MLP neurons of a small language model. Each row is named by its layer, matrix (up: input weights) and neuron, and shows model dimensions 64-255. Each number is 128 + 24 x the weight over its row's rms, rounded and kept within 0 to 255. Numbers have three digits each.
After each neuron's rows, "fires on" lists the tokens most often at its 100 highest values on Wikipedia text that the model never trained on.

L4.up100:127152090124110127146130089085121159134090140101109143128146062133125148097124122127095149119155174097124109158122122122131116119177122174116138156116098140091179138127148133121121144167126142127139131143158151143112113109123149095145134164089155134091135159170116137121103132155105116130191108145129096121068147162153124147112158081127109188147130132125085116123099117146133110125122108156126165105098178106127134107137134079168139153096155153100126117121163141125133117102115160164130107112107125117145124122105127143101134125149177142120139128185118118120079123184116080098
fires on: "ican", "er", "mer", "or", "ore", "ember"

L6.up664:125101135106107158109117133106176162135101157093196144119124119117161144103123107156103111144103138122088163160125178148129106094115140168144103141088118122137161125150122140096150127080130087151134142122168131147102148126121123107123143128180120134124126115114121126114135097127159135131155145102144145166146115152169098145137110074097151122103190106131121140117143106148109118128143149122126163177169135128083146161121139160140104099094122087175125138081100139115129145123096148119119148113126098077137136181148130144123079102090141153149153100139154184140163108126120130136
fires on: "it", "ot", "ut", "en"

L4.up649:159130169146132131122134150130123115111106091133130125111155114121133132135141120096161132113120129101127166140153135134115113135101109161134142133165119100096110141147153130142141151123125107161152091119106160126149188141145133134147083121174112169106110099070127093127135126139157145104129116158096122144133115177145120129126074145141132137116135165099160137095162123105094119151133107145133085159126161147162156108142124127059148143129144095127136097130080115141147139110135189127127144122104107112121102082141126151111121123157131152132126165101148147114118127151109133106
fires on: " of", "ed", "en", "al", "ost"

L6.up306:151107134138135157118155144142130157104138094115170162167112153131161120137133133155167137156155141099125132155125144137106056117147129136152103142107145080131134102094118123115134074161109122090080148107142136151151121117153133100097130140141106137150151088120089153174153107130104121119119097134136108149130147111103081145153167143107164115109154122131158137138114153154115120131108144087107109096129137102116131132132137150123132119141113133127103115196150096140115103131118136082090105151121145095108120157119149133108096105098115117152096167120122193140043110109121107118
fires on: "v", "f", " of", "il", "igh", "ow"

L3.up930:116098158151100145136108139104133132114136094122104142137128087148143169109167129129101162107140115128157123106106123154131158114102113089107159107129119116149117118154171094129124132115144130147148147116163166134122145150114079129098129109142135130079109115104131166107132099124125135118167145104132113162115130186149158122103135179124142122146112135111127112123101117106149164085089206162132163111114090131117138113142116133152146146158137092106080141152174167091140093131097110146173177149125126143128068135152098089150155111135130145133159128147091113153110118166114123108
fires on: "on", "s", "ion", "ate", ":", "ul"

L4.up891:126147126129102111086106129116132111159117117142172132090126158160148115080148145136141075131164158176140087137111134138083111134156150125153161139140176119160118122113169090120179151114141138106130128132145180142149106115132100126120100099107141129084157144073166139136121141114093112103123175140145150154128116129089152167107099122091168124106143099083116156140088137112098149135077140128139128112137112144142093118123125174101122137107164166123146152140159122132141157097163093149146110106144129142136148152111100123112127053158131119105109126123158131124121104143122114088
fires on: "r", "id", "end", "i"

L3.up230:142156127147150085139144142125155135120136130122150119125146134143156146140146155146151161127121166136145118135147107136136118082126122121125138120185160168130077108123117126137160127135122151130123104121122104144129142134169109100168125150127097107060111143115131106142137188158159170129122131106115127087143109146058119131143133146104114123124146140110082127137112134124129121153120121108145132105140134155109118155069121113121192156096098102119156120119054176152149151099101131113141125106107127124132150121124146097159131119155092134111175144126111111090112121157104116132
fires on: "4", "3", "8", "5", "6", "9"

L6.up317:157111160163146113135117119126118166093127140123132086194153140050102148127148160130119147126107134117101142220076151139123136112121154123094116126115160079119129145134087105135153132168091112114140126133164109136123105150113125132156123129125172124140134132164136122139146141140122128107152156092109140126134125113133129102122143125091129099106100140076122133119095143098090169142122105158096133117107141128150172095143166128095115093111111110119130109134111102124117165102087109141160125134143112126123108149125100131167127146142124148111135104122146117115133099127119149130
fires on: " not", "ly", " us", " work", " serv", " also"

L3.up271:158147115125161112127155141123161113092118095122136138137145126119187115135138135131127104140137149111158141152138127114137140131105104111113134166094136147118127177125162124096101101170166107167162141128116149127125145138165085171096107144149126100116131099128120101162107154122127109127184108074136138134162106154097128170143131143119083165133134130118118178064089141133127169136096116177140093142189106147124131108116126109125128108133123125117113135115133133123150128150102144112144080134134077143090135151162163179122109130136091104115103133161134121161158080135135096152
fires on: " (", ".", "-", "ed", " in", "ing"

L3.up838:119166151121136071132164121101111128133132129174121136140131148178133116101121105138179119166096138150132125150116108125152155135137122094153167125090135134092150141131114080080144119119135074127115099079166121143102125179126118135106131163170092134089113164100118091119131107135102138140106122099161106145126114147160113112146106123117120134095150159130147200104132126136116137097149071135111123145182088106139111109095170104121136151130087139109145159118083157147167097147153135125150128086155121107082128122113133125137143097134129131135090121134167141108137116175121137112
fires on: "ed", " (", "ing", "in", ".", "it"

L4.up1004:112159165145114153169151134114104163132128156130154124080094126145091100086156151121112126106125103132094130094116101151137113122143088128147107116173097145130102128160122161116129132136134151172104112129140159102134125092074150141091145122098118129118116087111144154103089095081143151100154114081095134108133130161077177123163116132173141136126095124120117143136111127117155098088134141102073108124159160149127122138148117139060131119116133148154061119109148130117130110123095124146130136125096156142138144102114141124137114148134161149139136140158150110088087135070146156105
fires on: ",", "h", "ch", "u", "le", "pr"

L5.up834:150088128131128104103158176119120123131118068111131139170134149123153085119139135137099110139131122122123156122086153108166147145086083130115163134122119176109152161195134160173132143114171104080113130155110145109126122112113127110117097129141155168098124118093156191133109134160126116118085113109120168090127095162079097103117137132113102137151155122111158126111118172175139154147117161128206123119110119112146081099102109148130098172112106130108160132086164100068126109122143132132141145113152132130143148112116132167106129136105091111119124142098147124118118174133154114132
fires on: " C", " Con", " St", "en", "on"

L3.up719:169112149161133121115140130133110175163139142157125099151112122099190156098150111122147133116133144118089102147108170166149142112140146110125109085124139122131174119124120124076156160152140122139132105141107146137184128122132121102157052149107133149078122106127143125117091137117101124145135100129121142136147098100135157130111127128073105117131123138115148110130096109157079176118104124105125166111103105147155089161151159134103119131119195152103138115132137159111164131103140154079114102137154148104161134134098094123107105143095156120137122066149126160121143119128157164116
fires on: "s", "es", "ing", "n", "er", "k"

L5.up324:120113122141170138112123082149114142151147151108161101192150127106104075122118096170163141133106088124134156147138104092153175137150132119118082119103109111107138127130116092127133131120140103098132109070165092123098122089122146185095131117137130135110116140133153131128128128134119109125116110116125105142109119160107102155140099143069103141132133108148141124145097145132134144133127095168127114097124155112125172117118142127155096131132166126122137134107169054126194141136122094140155120078133131153119164116095094095120134130141134154144164129107148142150170121144115159114
fires on: "il", "it", ":", "el", "er"

L4.up743:178146104128085179103112136153079149114121121122123134088138110131124101121147138146134144139127174156138181149147139114117111160128105092157108135124122097094098102080108115178083132173157115126111138127133097159147153141133144120125130095096112146140145099096127093148112126097141120108193168128145114170134144133126156179138172121116142132124120147166123125111194126134132103124101098168100096129143106127165128115137145145126105138140097131146128124118105108136116130152128150125126128142124150098106117085113127095112098109134109118097092187124131119153097131102152146142
fires on: "ow", ",", " of", "l", " and", " re"

L5.up867:137097139134110122145132177214115108136124114108126110156105129127115128088126139138131133105066126143141130153101135125108099130106136107107150127150135122158123167164124110150125155148137177132142147135112101082106091151101101090159131128068117115138113085132148105079108139144152132170122137120118132113097128131108142147126110159146133121132123129149153142091107146139111133123167075103098085130113125131136147161088130130164141092098117145083105132133140098109129115147128150134159165129154158138094119118149159095146163150112141160161193169129079155143151164154102146133
fires on: "s", "ion", "ers", "on", "es", "ip"

L3.up869:130127115127149142129107140155135143106113142168129090177153122105148154098126107178142120124156124130085086120144119116141095130113066132126102168126121094128090092149103126135093099084168103168128104131107114111141120144165099141152099133151137144132125119120084146148130120072142112122118099137125095113157102166148140126144143126186109115111127113098073122106100130165147144125156099126103110134129130109148183135115178110061143111158121172128107111165132118161103105106153133141171132120084119139108123106102155114121138191123120100080128138124162135141156112115155144140
fires on: " ", "n", " and", " |", "ly"

L3.up378:118110150114110131140095148165111070144126151124077135099118119143153122108118133155109142156116105073163144117142108147145091153136105118146131095095098180108147108127121164127100124137122120150120174093124112083143135139124122158163132118125139134131111125123084146134158129179129113137167132125175137091126152091111112076107095089133130111114140128160175128100136142126128127164113141117135121125136108149131127155128091102123140163104141093071135145122117129156163111083134100144150139112120119130104123116141137132108102124143128124100126112156123160134132118162119165168
fires on: "th", "h", "le", "se", "l", "al"

L3.up891:191091142108102128112145131107098151135157090114167110112136175130182102107135115115139142140113117094175122134110169117096116118142153155143147133131171119103118101109108128115116154131103121152141172163128145102142142088095137100156121100150082149147095155166122124146126144135127111130099126097139142138141100163142103126137097127107117108118149125116138126124089132119129081090082154139137163123116141132143125156140100153158078157121112125082064136176143133133113098133192173093116113150151135107161159129131131149102159153138154082103109120140116137107131087108157143129
fires on: "v", "c", " v", " of", " part", " by"

L3.up190:115124128138124099169138115126084141135113105126113136114129086167132144095118107123132135133191139156162115135097131165148111113118143117142154067086084107137124115108145158113137140109157151108138100145168148145098122106112052104121115122123111111099117160135123110143150135153177120125166107109098113117083123149115161131140105157063150132131125150109166108173100157145123118118163163102063150155115110141155114128169163124104145114134101115129109126116119150098147101132142157085140139137115101140152138119098142144115187127141132142132079136129148119157111063128095143124
fires on: "re", "s", "on", "es", "am"

L5.up446:172147118109137119088162124143129125114109130124147151120177134170150131098127115182172118142098143156093146135135098126156099147132122146168115146098095117134102128139085178101103128112129095094141153162130165139132146088106154142143157110103155097147130104157168111141142093130111135149131131096128116114137189123083123131112122163115141156142084104132156123092121134162170160122116153100119111138131112111089076152154103090099140156167106131127123115106085118099126125117158119128112117109136154125171154115134103124083174159152150123199103136121124116134118117138098131118
fires on: "e", " de", "en", "ation", "ue", "a"

L3.up759:137093135173145117130123128108137156137099161140139172131116096098118148101106131144137138097091158086099136129126133123101113129138131137086112157167122141157120152140099143127113176130122137134122181107149150121102101126103110108186106141115117142106107153133122120140104148131146164157142109135109122140095141149184127130086161097115146092137178120157124125158129088146149134101113150111118158122093144142145120124091167172139096129108127132109109114111128133133113126086124113118151120089150137163190087092087099094151108163111164147145144108086128133157105109138132107143
fires on: "ar", "s", "er", "ity"

L4.up109:138137159136124113112166168102129152075138142143151086092109128110136152131132150136133145158117142125137114081073097140150129105138135089111113165149118117145103095177132152155106133158139131177143149134133107145096107156141140117134147134134110116093164144114084108083089161103132105141108140095138129146180108127169140142113107121161129105112112125108109155147117115127145115104153156141112098135074113136161131178128202101128138125136137112146154091147114074107141082137152142137116091138115144129125168127131160118130119169100112101141133138107101138127113102072102151122
fires on: " ", "b", "ly", ",", "ut", " |"

L4.up77:119137132119132113109133123188143139153143118156144134167166120137165117122135121132098148130127160082084124144127171137133152148107087112074099131127136134122171123174115150137097196099111126128125094142160122125182151110100109082119106125140145155152091100122126189104157129107167100123052135132164140154098104166107131141150130126115140112124096120083127124125137126163137128151133127169156109146124130122156146098116093173126130120110153118159143103113146096082112107189138140124126141103132144190131115154138080145103133098082122107109133164079119134122153093120118102108
fires on: "on", "en", " the", "ater", "ion", ":"

L3.up847:165158119134184093122115175134123189121096104130103148117126099122138130091148138137106113142158132159089170122161150099138150117170119109108161130121135148124134129114101110085133091103139167095164131155125137136167096111162139136110127114138135132134097143146125121146116147127125121162130101113105122121124127142089104118122141121103087093156146122154145128129094128111136130133129141100097091127166135121153141134130145118111088149128120114104173111128143096088111095179105171173133176128155107124124161127114125132104137096173128082137106123161157100140136148163129119127
fires on: "ug", "ing", "uring", "d", "ch", "ed"

L4.up959:109121158112138171117083127116134100120134085114162116177163117165159149112127171103094130135086128159136122129079145146133128122135120107138145091154161096174088083159127112088131139136149138137104154136107154169143141147083101130106100150102100150168136140093089122115144169133141120170147144124089082149112120113150148141104127145165117125109141174099111119061157112152093138115165126144153118151129096144171090100134132120160134168132115197128101102119142131112134118131113119138136132096126158140104090141171128085162146133147107149147145140118133095105130164129117159129
fires on: "ion", "op", "ain", "ition", "an", "ip"

L5.up470:182102154124171107114100131137106150159094104127127185105115109084137175085089168117059124133092127126108138184150134136144112120112138143104110143180103099121138117095148126106156163086138114143121136134085138074108154089110092149113127141131112130142101095137131098119111144125127132122115144106068113163141153107100138152118119141107109143111178138132087156113125141116148140107130131161165138166097120156152156103121129114141101148148130150118116151129151171080149108143121162129114180114128183162130103159139145128147093097112132169145145137166146142121120144130130112116
fires on: "ion", " it", " on", "ation", "l", "ition"

L4.up620:143141115115121122180149127143121179133082125139134117136112106108118138118174143151130121120110127126145138131104166155124112111120177104166095165117132098135170121121109138116096104119122108127144146115102112131167152081104129143141117096171139161146138149119089136143121147074105154155132123133106085092126140167133106099126148137113142124147127095137099136154160166191133153093109135124134105108123137120161130086115108133131089074118152104121107138144142117142086089084119133153129119143154132149127163167132118100125162132114162125155127104149130098083120145131133092119
fires on: "um", "er", "ilm", "ist", "ies", "el"

L6.up673:096101125130143148120117118142138145168109153111190128145124107128136123140128112122091091124125128118137201116119204120154120110122088107109127104183161128121146127168093097164156156131126139160139121119128115091125176110126150107179191129133098181171120140146118124124142116156131127112103127160118081123114120137153119099158136138126127125137124172108114139136109138187112122125110149149087069110147121142116146097107097195124157121128107107127115127172101133103106103132128102133145126130094135101113095124137105118115135122105152141159144127129110152076133147130101111131
fires on: "20", " first", " one", "um", " part", "ain"

L4.up884:143178105151183117122117081174081143099137138102128147161121145161104161137138119117099108141143152097099147136136119105137090131086117108119167106136169143091142102070197091138154128143113139148147119133108163154095159178141091094142124138149138098121159154104142135103127163175151138118101115153147085150145146166142122126162155106161131102108125111125128099117067172119128152076149168127137112086127106132143103108110142129109150107133120178113108140110128133123110124106147173154138127129127145129120085109139164119110122122114129094119131148113134123166131127116184160099
fires on: " |", "-", "i", "m", " or"

L6.up663:134082122140152097135174110115157151103178213162100099140140154135150134123148152172117134053096150126133099160128163141132109108130129132140127104129133119136124110141131123115111126148095155123109096102103150140111112108148137101117073125105165127151165089142123155112132112115163084108156139112128139132125123107080162109146155083154149088109134127136099139130103145144122176122120112165073123143105110150124150126182094146096106094131119125147121163103119090089124092146104092099156121133176156098103156174130093116143109155147115158081104126130132151156129114128128124130
fires on: "ic", "ly", " off", " serv", "il", "if"

L3.up610:132133099145094108129148121085133151103152141129136144171157149158145169127138155115151093143119142133121139134127095128127118126103146130097160164097102054098121126131148147080103139125129111088116126124123134146090127054095142095117130173142119131105122140150128165116095151154162160135108112113138102151122120165117143129121123162110111169113135115137123121154141145129161130143131120104133129114149122132077134158132144126129199141091103128151132097135109154146096137109111136094137115080099132176123115143132105105113116153120130137078136149131124130102080097186165155128
fires on: "et", "os", "and", "3", "4"

L3.up383:134123128101134144125133115168155101139128088137145127127116093144172099156113126120153083129112140121138145115145124109158136095134170155081152131153122168129142167150107106082140165146147138132113143108136122122104120084149130119150050107143150083115118167145091136123130172166118119110134170137169110114102104167159116129122098155141102145145172121106124133116121124126112102116144118119123138152131138142152117076173134098096134100153152135102113147142142125072169121134135133101124116115156134154170043068135172133149100094139126125152172176094161113136155129095101127145
fires on: "-", "s", "x", "k", "e", "on"

L4.up677:103115093133136133152136109158083113121129117130137107132119109117091114168099161145112115137093152138164143128104114167096139117165126149104128141145123110123150177133120135094125100136108152146141117116120111151132150127161130109189109131163124090155131100134103159163110174099139207139126126115157100107131087170161137135100144120109131133109159096161133109163110159164125076137140118114105148176118124133154110118101118124137098101141124129095094113137143111120144130152163120113101129113142160114148144139128139120136172117138105126151130168169124143117123175126140090150
fires on: "-", "k", " m", "pp", "en"

L5.up166:149147179128128132113085124102080129154134108045142124175130125110160161084104110114124119131067148074148108138133144109135160122117112120138143148163139138131130128148109155138157152092129102102108171097170128159161146150157126085151151139105127181147130111119159096122155175107122123123115127147153136131116142187127183156159149130129110141129155137095130121145102122154136111139130126124149131149077180131146155077153124143110143134117138136159110127141140136071127140179151120161145115109134109146138117117127135172135131135143103129098116095117127117137117118127111147089
fires on: "ion", "e", "r", "el", "on", "ver"

L4.up492:153100140145115134139108145107120118098085123104102116082106120130167138130131187130137128143101135154121121110129149141161131110115119123139136137144166131109107161138109130159121146154101127145099138123131146126131127105145101138076126160146125125137138083095122071144117135122081151139126150119150140132143096145145120132086165200078073153130132111147166125141121144133113091133125124124179136183075125128174121159078169129078106110099153128099122113147136113130131142118100130140101123146113093099096144122117126062124139130126134146149088141109123123120142143193154155109
fires on: " all", "ell", "oll", "el", "l"

L3.up581:106140117110193114136124149115106149138135149097113149104134142123134140137150120178121126099126162133105206106102184136106140103093156124159155142146157110128153096112107118137118158125114104118112103101186125132128132094140112173131109107114126141110175133142099140117152143098073109153165109129122088119110130150123163107164132106097151117119131128103120103108130165148163181121141144122141107120147150155116136119119094116182094125090141126149115129099155072130127070101124144147129145108111103146133114100160155144110164139130114115155135094123124103146110116148152126155
fires on: "ies", "al", "um", "ine", "ason", "any"

L6.up788:152123134136142107139177141131119155155190116086138150142096089125142153127127137133159153171149126105106151120088133124111099096137159111135156113095143136114149167135127107076100135106103115142156116106143111127188122098117103104152105133131065102124116142139156123091085085098103132128137089140091139131099115177098079165119116107158130164110135132163176114156125139139117106132106174092143146140166130170104106112190132161133099118141129105101119131105146109142153129133123088092112171147158129152130150131122124154094123100149137129093120162118114159137113071119140148114
fires on: "re", " f", "f", "il", "ro", "c"

L4.up564:154108128165121140084134118103155145139093131133100117065101121132115117132111101134149107114124135117138123142126114143137120123144142097167123138149100169106101134077115136149138170141119163130116116072100178127145136127170122164153125162140122172180122150118152098097096103113163122123152105112118110111134086164087187138135086138147112154172107154098137133105107139133137118132178116132137105171126077127156137136143134121104135158132106128123138097159108120159125172116117147185130117140152166146150140095136075105133118114133152166084136142134087128090157136149108163113
fires on: "al", "ic", "ing", " of"

L4.up244:097128133109177132148111158164091115142108156125103079124122126130120125108116166125116152106119130112136129056091122120118129153139132114120110092097137127109128122133133099158121148143095137177119100096148154139103149135097176129110086102177149142150132144154096129125184124128163133162119142078122098177128110163124123130141124087142154091127118132094129138126134107125113144166132170126154117132119094142118128104117119109141161127131111115124092112133128114168139120108138137167124125121161138134118070105145129102092112126130108129150140155189134102133098151131180114120
fires on: "us", ",", "ile", "her", "ember", "t"

L3.up879:116145106141135140143168121144162172115099109133153162125153127137137116123162102131106141130113144113126103103103118139126116157122166135112128121126157109106155142133167129129140143109144107146097116094133129137162117137123121096160145124128168107148071129059139118097129157119149112154104154132136128124111094136093141127149100146153124110133083139055119145202118114118102101134130176192120123152129126160127124129142143117151155108138167076162128093138156129096136106148135087086126134138159096144087122125123123158086123122120092148075117119092125085114137116089111106149
fires on: "==", "on", " |", ":"

L3.up861:158110105160148107149176133136116119150126126142081127140135093136102141079118098135137128109161138163139144094151121117103123117135117135166155104152124136103114132138114137098155155186110166120088130137191169111170086120146131138157120149137128132091163127111112111160137132180151166161130144113156094144100153111100112083137148138083107150175154135161152128135100150158101134139108126123142075134151113136121187103139113110101154125137138116161098150098080104081135118160139087122111135090135123094130127114128104144096150056135116118156108103169118130098141136147129159135
fires on: ":", " ", " (", "c", "ant", "e"

L3.up347:140097148144146098169102115105120159129162146122152103112147105134127136133115146134113152107120129141154125176140104115136115136107109138148126139135072134093120117143161179116152135145134156143158158125132080135107130128124130167147152110157149118103119152134149100137151122152127162128110131119101086154108120107150140117098110126068123134104153144179133123118106154100195102121116162138162127118087100101109155110096125149106103137113137130130127121125121142175155075149184109132118114079121159098118154126095117143091098148172135155135146160101131141141114128099163142095
fires on: "b", "h", "th", "l", "est", "st"

L3.up199:155084145153115130136124113095113161147160114124114134133111123104099144149124164141122128136129125132099168147141126143140136102137162156139128086128152146161119155145094114139140130100138150124115121115155088112107142136134126108124105115155152123159152114145133113171143150167097110172124094141098121148092102104105135092119138154055113107131183130143156099132104122123140150113117116160149104129097126106182129151129153104127125139091167131131101127132145120139147092103133138148109067109080114143145121075100106066157121157065127160130142105097104109116156114128141134163
fires on: "er", "el", "l"

L3.up962:147134152104089148138135141123106148139162111145117166101138063079156164139156133104102162105131124099134122149131084079148138098153105179139132167141148120152099141113147146086099122130122108129143158108134077183079131101089124120135135124147114091111133169131154142122091169123125155142113149171110104167119115147152113120165147124145097140148136090132140114119104133140130115117073159129147122127134167177127119177081110083139140118072123117136116093122142137109127131116126147132140096120145161080141159123101143118112141139139151152121128122106123109148128158183066131084
fires on: "i", "er", "ar", "or", "u", "A"

L4.up428:129163140091144114126139158127095139098123129150139156122110148104104128111096114135089113092120131134153138157136108127145133144149132130137116101154117140124141163101048120101059128108104133175157087098135134139138116072098204140106079105139116116116137130090106138101101163111110137163101146132116115097132114172097136148108143166147126115120109117141107137099121159122150147087133146111161102181157129099127129155139153168085115163142150153171106122171119138139139111134133130116163081155164115100110137135134123158122141144172095119113092134114099131094116092144133153114
fires on: "p", " comp", "h", "c", "k", "ch"

L6.up800:173134168143127162083111142136123142124116127114157145098187162125117133150108123125077075142125129107108170096146140160120089077084139122147154136118143134132150150129139120116166130117125107158088107116057146112093140114132107119138125142123088075164099159080177140104112169137102156132162147120158131141116100098134083152153097162097138116134150108137117116139068154138113135116142100116173160140120163162130108120102108136164142146080138064114124099119157074117140137115117135147122114162124110146122138103133105131145130123167130144190136148115153131114177128097136110137
fires on: "ot", "it", "at", "k", "In", "od"

L6.up676:146175104139146129125124127118123143093132124117150104137100083101146116121113133128107088139146155150118155117122102113134124114073096107114164166186146136126129135140145103106113167106116131130147124110129142148142122062124117126117124100122118142161121173135134124110083154113109102157185120154088132156136137160130153185105122137105115149144127105125134122090118088145112137122094100101115120141148096140090109175176095123113095104169114157155099153162104096119096139103171123094111145127119126111136152117127108125113104104149176154088171157159166109092161153146110112135
fires on: ",", " to", " of", "ed", "ing"

L6.up985:091103162102125129098123140145122163134137105138081150113122080106138118155121131133131112125119142119138137063135091169145137177127112128108136127134087120107123162121128129151139152150075123110111075117107086153146130140129145105136143098107146131147131101170107082130103098122177110104132163120151125124121136121090158160145169078128100163115135118099111158116101121125121134158114149107125111099152110103106101134120138147140093139111167165120175112107160120118121123141134176134138153122121090127140141143136127142123115130106128106130170112157117135127143139155150156132
fires on: "ore", "uring", "op", "ap", "ia", "p"

L4.up600:144097091133106117156136153088142111117106139146128114127169120132112117161106153096103132092116116150113115108152163155150126123145149118167158112124111140098047149168157147146119068119112158150109104180174099102139136126126128117129156132144106124157125124121109161135141133140146170120094100139090125161160136142115160147164122149148132115108149159105150122089098123109145090102127074105136130168100133092148145118102123138115087106131183126155126121150154108173163110144145106117134077084100130113141142132100111131138137154099173159110128149165111154115103189150151113146
fires on: ":", "l", " |", " that", "el", "ol"

L4.up948:151129123123120144156166134132147126098130158167089122091139101125120068111113101110099122158149107129157099090163087169136075113161146149143140161128122146131132108087162136158131163132144126162141101103070077119135141102158136111100167151113116124180116169142121098118124158097158111146103127135156128137098135101068134151128124094115118139113123142113101133171127117110129105153144099124120148111132113140142130110120161157141149139124129114130105133131155112082166103126110130141169090106114170113106080095107148107115130110159133090145124122119139114092121141158118105126
fires on: "ic", " app", "ol", "g", ",", " g"

L3.up525:130142138138124167117147117179104159106172113151134138075112086138124117094137158120084091120140131145128126103149115145093123114121131132122170124111173149123144095069087146120102107117100128109162077136108128165159079136137117097128091147094154137137177111081146125129165136125151088151127149113120135103117121126132163147129147141117105094123166125093138086105134176123131133115154142090099105130132080163139138101162152110118085103153121177092145158158126094122125143114176136111135105153172149142142087101123114102118132169139112138151116096150076124126140092153135158103
fires on: "en", "r", "-", "in", "m"

L4.up554:126178127102143120111153099111114122136089135176129135128138133125123134138145175138113114078123134130149118102123101109157072120205139123162149096106115133118151117138136111159140173158079113120128089145091106117120122104097167095143144130112120157170147150133095093145087109116149132144151172146161126140132161175112110149133144083123105111163084133139108131125131126163146151138130140129123121104102132135124094132076136134147157135154129149165113122136139161117158133116113177147124130111166141138109106139138103109118168147107097117091113145136106123097203126120128141165
fires on: " and", ",", "ia"

L4.up806:146129138128140066152162129103115106156088130117158122160126100167107079099168138108128162141081125146159127134139107100150190138073101130125150163147116097127119105171138139116116085126140127131144090132138152087144109169147171174108146138157108139088165154138118072140159156105192118163144113123122127149115125119115095109139126166120095177116138126147146140082114127109130129103131084118150068139143094159148182123096121131127126081126126145141107110092147112127137109146170134136110180090118144098118105111121134172110162113091108134137121100110136114139169128143155135142
fires on: ".", ":", " ", "N", "-"

L5.up1012:135098108146124137129160133136133118127133130153119118162162150163120089111177132155151181112096094128157137121159078149143135144106135111168085127136127103055155145128108145182159096126131091147114128094152104135155152162101116135128172132082106139139146135164106154167091122118161105129117132155107096151127152099096177120128161140084069139112142129104138137077154137089104128111067085101124143170135112121125108111133109141147098156148109119107119112116147107160113127131137125145100114127130148123163054114123119155097115121087129156140146167112144100124163167129147118148
fires on: "l", ".", " m", "s", ":"

L6.up155:139127134101162093152117094117144160154134092138136145107104115168082101126128175137128147092121127117145140092134120141105146092070113148175106129171138149162125113116132143141136133135119107106100116147185135128146117144091132109107116123133115152115154157122135112106139133118159120131137103129139130153074099119088118134144143104171133158087143153095100101117137168103132114154092139109136132122135116135108109187133153134153108123133104098173179118122140110134141094167123099163101130153138218117088086091147166106115129122145117085136131097131138132138129169176190143107
fires on: "orn", " ", ":", "b"

L6.up397:136169134140178127125140126162124145156112120125148121095117115132144141130114155118076103157112158126103143085158139116126113075140150089101140109124116129113179147148139118152120169117124167090166101126111113129138097166112135122107134151202143107106119140139133148124138121163132139172147100106135111137127117155135146124132129094161109121171115169087070116129178130138091153106113158134103087131100112142162160097121132160092128090149124101101130121139102076100133123149113098107155160104098100121149117115126149111093083116142153132132170144176151101145136159122123085092
fires on: "ed", "ing", "ly", "en"

L4.up265:075150124099105174118166118133064090117125152123178136142161167108100130060120132123137105128153114170069152138088114085100103173079140141109119116122105131141154151135137159126144138087145118088139157132137135121104128131138127139085141122135112071122153153105149115136118127126146129116156145103108129132147137094103173143110126148130139149111103115126117104083126174148168094138125142102154124127116137127158122155107115115087104118108126101135136126172170152122073128114174132111125109123121130108131131120137113145106160188129092113128116120165139124177121120150108155132
fires on: "a", "e", "r", "h", "est"

L3.up492:139127144160132151094126151085150096112125122102108155102102146132094088086108131120123135137145112098114113114162151098174138131107056155154138154130093130148134135121179141159123152148103110159161168141096146119115126143103116171181092099116139125090094112128116132113144154160122139140137134148147158106140119143117152120131131125110164138109124105088162166128112163134068101131141167158142112118153157100131116130119149136124130058089148094114113144094126151123129102127105132133145141106122122139138159159102083112103130124123170166111149139169121131145122117114128148100
fires on: "ug", "u", "al", "le"